Weights of a small GPT-style language model, trained from scratch on English Wikipedia.
Size: width 320, 5 heads of 64, MLP 1280 GELU, vocabulary 16384, 17.7M parameters.
MLP neurons of a small language model. Each row is named by its layer, matrix (up: input weights) and neuron, and shows model dimensions 0-127. Each number is 500 + 25 x the weight over its row's rms, rounded and kept within 0 to 999. Numbers have three digits each.
A block is one neuron, or neurons of one layer that tend to fire together. After each block is what it responds to, as a language model described it from the Wikipedia text at the highest values.

L4.up33:515535520507474532469519526533494480461528482488455468511481430534526507543507505526477520516498497496469508467541532504481481524535499505459503473484474452498529505481477506461513492496528491499535542522528498497482501492559504535447519484519511483502463492483486543482503491567547548526508529463493478530522497508554486495529505476527503533507562477505460520515537505444494521452512
L4.up79:502502555472484482545535464485539522453500496476501512479508506512442465569491493517453513477464517469446528473468516481492465505538500456501533527526483493514545503498474457547546469506464525508487479513522478523526515530507492518505519503445489518501499534497499475494482497496467515543529534489509443510487486495510486528498499496544506527501483510488471579514441502469499542510446
L4.up229:436510536514493508497483515523512494508519515487505464487519487544506484575429493512506546525491507521459488461493525484487500483518500526540498488505491521484464526503484504526542517512506558504482515470536496488501508466549508479456465492538485505519552488506517498503507504501482501455491456483534470476536474527457465502515516497451494512516501493528516510499484511504504464524485
L4.up290:502514485515501480516448487460527500498557489509476524490494508494497474498499534505506445486472496562464514545497477493525531518481500477520492511489488440479486461530511458517572495550557472501499495511529482477536504528515498491513479519530512518477528560500579509459464494541518501536515509522437476484499461512508473502493546492487535503496504528484463512502511510459486526477530
L4.up391:542493511508524496466474499482487505496515506487448466491462516534518487476496495523509495502485516498464454526448475467515486471525485543465556477471492475516485489545490462495527495468490520532510468503549483520518518498528514504514479480532493498492477509542536533507531499462502445529478492463495549504461501528508485466528518542510478509498456470454541541527522492502496508476469
L4.up416:480518493481489472483528493436529458506471521518511496515508480562491500479495531521451459474465474510516531474486547473506521497520545523506544470521473495534527472486495482486554501486491511513514452500513497490520523478523526538499513515489507522521456476487484497490486455538456511544552558473545535527479474512475496494480497508489481464474530472478510509531500498486522524455468
L4.up446:492487495491494458474503492481467491486470471467493478459491497529545561507479507443517518486472487484492565465484505495457492491545534486517540485481534478508517532488502499463547505533504500518535490463504509467561517520521538491460502508505526498469495513482531497496492523520454487538518507534496479490490463516500488504503500517480508474536446484512503522483499487523508556462497
L4.up487:538517492515467499494520493521454506474471493525484492482495507520473496488466531491459461492505501540505479527445480485523495467510472523490527504494468519472516468479488535464506528532490476541461519490490506505531495476534544473469515494510513521518522488504517479526503478513479483461498460509503528466537463458491511515496496448505543479493485483519517486473464498461481511466521
L4.up534:488487515534474512503508506498542509499502498544478486511517491495519521485469528516534526491517496498508509517553520498522495477451498479511508496479469524498526473531544496518449502508486488512508521466515481479520472516556509525487496503504481512491506476475496476493477543477535509474517528511524471555504511506525496495528470526499486496510477496500483485465465495514530479481495
L4.up610:525485531544518537503545509510509529475516504499478489524531483437458501521525518503491502491522487535487468504494479449474473475484487497504513473483475468510528495480479561467478531520489497477480470531526564493494481517525487531477524502526520493486506480462529470555482517530457529497508486510504512549469515477529501480562461522486549490539479509521482504523519454538477496471491
L4.up649:504546536488539515483529506511482495473490516456474550541527516532498486449480455518442512486514465511545523505519486527527517522468459474472471552470504495489525499519492505516502497495510479498506457522505526532492487508486503533449492493474497505523497464475502500503517478475463520577511518487505506467513471488516553482499480468506490532504492532504484494495472540502498466507488
L4.up921:475499473480482524480457496485482511496527476472501510521500488536499540496501483516529532533486457502520500510470494492498471498490518494429500508464439484535540529467491457522552509495530519513521472499521567543514503511479506500498519485487511495535524474499491489451507502487493497507537487504493516504575501519534500512476480507552471452536505468519551493545475478531454504508526
L4.up961:513493523526495501492518538489501478504502495514500471489513495528535520542525524560501518493446459536498497498451505465529517500496529532502477459506506514525498529460485549520545528453463503533443484536525541480495508523531504490483492509542476503516525519506493526480484478486498469490486510497539486484516514532492531498520503518507511500492479478502477484461485490522513460489516
L4.up981:548470474510508451502468451443516469502476533502490501517523531493467520488512517497526483517454497513549536539507524475436484440504477489512511476516474519474533489474459485537538477499518520540484510547529488516508516419514522469446530512476496474483508474489484555481532482505519493488465501481482489543480484483507535477519512496495500530501521501451517506489489531490525464529516
L4.up1173:503500474531500485517460467457484464501504449482482518504503489533471491536493519504514500476487533478503465463462537487484526485540524507527459515482497494469522488474499532500532478476490528513488497504478507462535486519474513515466495549506508514488503539521524510451459485495489509541543490497502491515506475524484509509457502509529497507466523481496508538486506509469497514497545
L4.up1207:524493505541533498442470489517476480492550510483484509459518472558501499482500486508486477488489445504533495482487496448475467499545466520482514501457470463552516507492499488512561483517481469535529483496515507497474532475562487495459484548491508496552531515467492488486494497488493550485530514500479472495491506511540519473484501514478492506540472479513504525468529533492494490498467
Responds to: Verb endings and infinitive "to"

L5.up86:524492492501523504480446465480500449491528494465496494477481529480465518472527510514488493483526516458508496492450498496475504531501529491532513509539496504494509474502515476508494469492513509489566530478480479483491479525510510464505509502476555546527467513556499497480466507512475558536511518514437520530490460490493484538489475488501516475489483515519519526507465539525514524509497
L5.up667:522533522487529517497488451516493480514456508477496544524460494511489564531513486478527513523500492488506488501494479462472469561515505528492500519515492443514502488504503509512481501465470511509513497509483545472523457481460511522499516519501519470512479500537507501486469484470486558507458488473444523521484458476524469513488527503527508522463476512500513503496465468499512513492466
L5.up1057:512473479502455518532495480529462462520521503527479515487426512504508550543485524539533510466557501514492553486490478482514494485542521483469553512475488484520505476526491447508502513491513513500544454497484504435533528534495508499526493512544483490519495485531499494433449520496436509534488491514449517458521522468492537483490536482489488489493528512502543525483499538507463511502463
L5.up1094:499489483532545572469513514470536498515536488467516516466501503519519537506506523536505539471522523505468499502485482522542512523526551511492475478512480475553542494504501490490518511448482521478499514508489499455501477488491506491497497499467541492556468520513547498477491493495496508498516551495470499541489484462495509514480523475505522529481490506476512494500483549498495513471476
Responds to: Transitive verb endings

L4.up87:500422503539499515493501462473482504463491529447510536509514509472509504458486479518467493496489506506497513532489478526513517496500495481505505489518483463537492502510503541522495511532535465493491514487487455506476514497493500442474546512487482514512491535536483523495502447494554493546473498530452476486499449518483447510505484522485536543489501485489479522538511534467501532485549
L4.up207:465501525524462500482480485474516493495482505475475505523470529533473517529489504536516489528521565473502520467446471464528510527498483521524502500489512514528508489522528510543487483476464498486508495523464495500488486515527478472509444496522514504517503503491510457487509538544548499484542499483483477514523507459543586473523478481497521505434481538494532534501514491505510519457457
L4.up311:480429467552468498532552486473469507461519530479516477535478523473492523536489545545466515534487507468513496460551434472498524483504499559518493495524540508566519512494556485491512497473482503485522498503467454501498446485551503520494495491524488489480484480532517476531468486492527514482482505497520502478495531532475516531532446505466523512492467509512524523480508515495515509495525
L4.up335:488519470537498500500493494421492514516544503466474523490527514512515525523433487492449497518462488453473458519515498444483473494531494496474523521501499495541508544432499534491497485501507492512519523475484510497428457477539475487498507478457497461515516461497521511503512491481543492518499484521537451482480467528487487493519493493497521532476492501479508459449488549495493521499512
L4.up512:454506493486499509513578498503489508434467506469481520541505510464533463496472503507471504474503513494487491508526456486501502488514475517495463492500522495522577492510547527489512504485470519501525481501478543516486461517540524494470504512530486497475508468475478526502526493491536539505494475465505477483451502494482503520519504517459509471533498499490537511504512487508521470512500
L4.up557:470490494510505488510492457485559500511506499472481507469514513536460490517469503478502510465499498501492484499482533524543575478493492506439517531449534522490495519458491494491534501515468465502503453495475499478485448512483489489546488497515523482532517564459504465481469508493543509516493511517503460511452480475457544532478506499494479525511510554506526497558464526531491481471512
L4.up628:486490556528481518479537491456522515485541496523496503517443500465486516473492532495496481481500462518509474477475546471504486500528527476511473545510491495525542505534521521486543517474461469466470520480458511478463492478493480481466514497491505507495523503529502484499476487497469484526544503486531460487485507522496482488478514473462510486470522531492523520480533547494497488458468
L4.up677:477436513528514476497473524490502469475498492560529520502507551482496468483494510517489490457508516509492530499488490480523465465507474540529494487538456495469513518486505474492524490513493452503466525506465528515501489473503471501543511487530502503513513475484489495476488481537525512479508497459529464471535511497498513441485462508497500482489480564532504508532489490494495493481499
L4.up686:455437488528523512469544488506483488479515538510489492541518469475503454490486504534535544487459486507502481512520523492482488480507516500493494472526535529489470515489476520544465471511470528553522493498466482545526490504564510514491506527500521495510517501509445551501528457522481465478496493491493479555467478527460518466572497489473526544507499509487497468505451523491476474449492
L4.up744:492445495571491480486504481471486488464532502497504465510498494522526547468460513491451484513500502543478475505476472495487493519469522470513520516528470509515498490504538523522524479507539511476482514462513513527512480510499465473500533519509487473461504497472511515522476489509500473549491485485504512503471461549446510534514502489508509466500505485461512524455522487478559487456489
L4.up863:483507515505495548533520435488539505469542494477501497509529515497502479473498545470485478525507511519486490497516487473458488515494515502489518520502485487467460567513531524496507493512488520486450475466498528475436524467477486537490506492476530500477523491512521517494501515507507512498469481456527419498493455543496457548493471454475507540500473519515525475494466493517503525473491
L4.up889:524443499537517437533502462468496498446475523525503506509488539475494516443474504529489529527527541461493516487526489471444541497486513515513488490512477495490558510537526490505500476508482516508518478516506489522431497490505509504479526516517520536479466499532516499486531485493523507514541505490512515507525432515463482506490517467477547506479447520489517516508431522491500512471544
L4.up1120:470450518539519519497487481453501450474529486484472496495481503532523490496518491500500480483515484454493479500487541525458513500487515490486534510518510472523499510482509519524473518507524532514545501486502488523506529471467506480446546531499510462463530444508485501489508497494466530500488533455508481443477499504464543531556481489510479552474497522476514543497500533506490452461467
L4.up1122:502493481498494463516470475518521515461476515524474519541519520469496492539496460516506485540483490492503526510485540470522495495521498517506523556495498510486502507496547442553484514505492482509519471511468479501469531500459506479501483455480537458516514516463496504528527508474508505495523533538484473528554499506462483525519504457507537468470473555463480503531488506489489522447488
L4.up1177:443449479502484530522458459469523506513482512527527459513473494499530506504479552443536484501506475513490491508516521464513508510525476515516496500498479502509515516513504528498496503486494530452500533451492502474538497477472522512523497469477531532469495471477521531492470531490567481516545469460480498487518471505503486503516493478523525459469494518519486481497513478457549489501547
L4.up1247:480442513521505497494509485454449460508499523506522460473496488495550522489468527515472465497498537550535498452484484563449512513515492505522502511476483494540541475539490492519497527508476520504535501478494536528518492500524465525483510532448502534446495486522454490510511463493520477509485523432499503469470504522490499492543486473429521477507494521493527484477463487446503471508516
Responds to: Surname or initial onset

L7.up201:488499506507487500528491475502508508530553505496513470511508467535481561533518522480508512497462464515500485489510478484443460531496497480473512519541489475544474522577478497524439526530492478494467481442519494524472497492511496515522484489456515505477505498494510525495492488497514481458506538495530489533461516502543485476497489525471529538448486495475481506492485491496538510480498
Responds to: Capital letter starting surname

L5.up69:485521507522466553495487426498475488496503505458486493465532509508518500486464529506489471486515471510499539505539457529475534499512519523508488510511482474505508522519486521494505497481487507479503547474508511502477490422510525508477467446459539503443525494538546491526456510504478502514473472486509442495501518515469485564496462498454494535493452488539514451515514506491476511481561
L5.up188:488487526555470499514531479508516485442497537494485480513514520485528486481505529510462524495503516488501483550528427484468487526528547511510481468512526498488497476511530524534516476492498514486481471464475507544467484513486492446499522534509533466480489459544480507505492489503483486520508518438522484508504489539450496503510523491447505512512463524513524504450507486505531503489510
L5.up507:480445499521518499513498512455472455456478483490505507517462534471504493513463510488464558536525491494494471494507481498450516465498500523517484506472519521523480461516546525501492515503471513500519460500516480513488505535515514488485505530537520484506503469523473522543507462526535481478527555495532477485491470515458497513527491521541523507497506500490508521463499534489519467465530
L5.up508:503499494508510511529480487477479484494501495474472455512496523500560510487457564504472539522510472500474501489510444505482528512517502518459522515534514543535476521526566531485515481476518496459472499460494508497514436502504504527488465546512528483449507498530504507506512496494533479471458439444516486493504453529480459522526494504470526516487505538530481479502489524465527504465553
Responds to: Surname first token

L7.up44:447482526485492519493509539511520507498523499510482521492494483466527484531497482505521485517503496486519514533506516470480452519550487504521521485533512498470496507471523482460514498498501502529500532537488474470490491541504458532507495483507482506475495494496528497493470535484478484561489473508505454545501493557532463502456442540491508516511509504516493500548490477511500499487463
Responds to: Infinitival to before verbs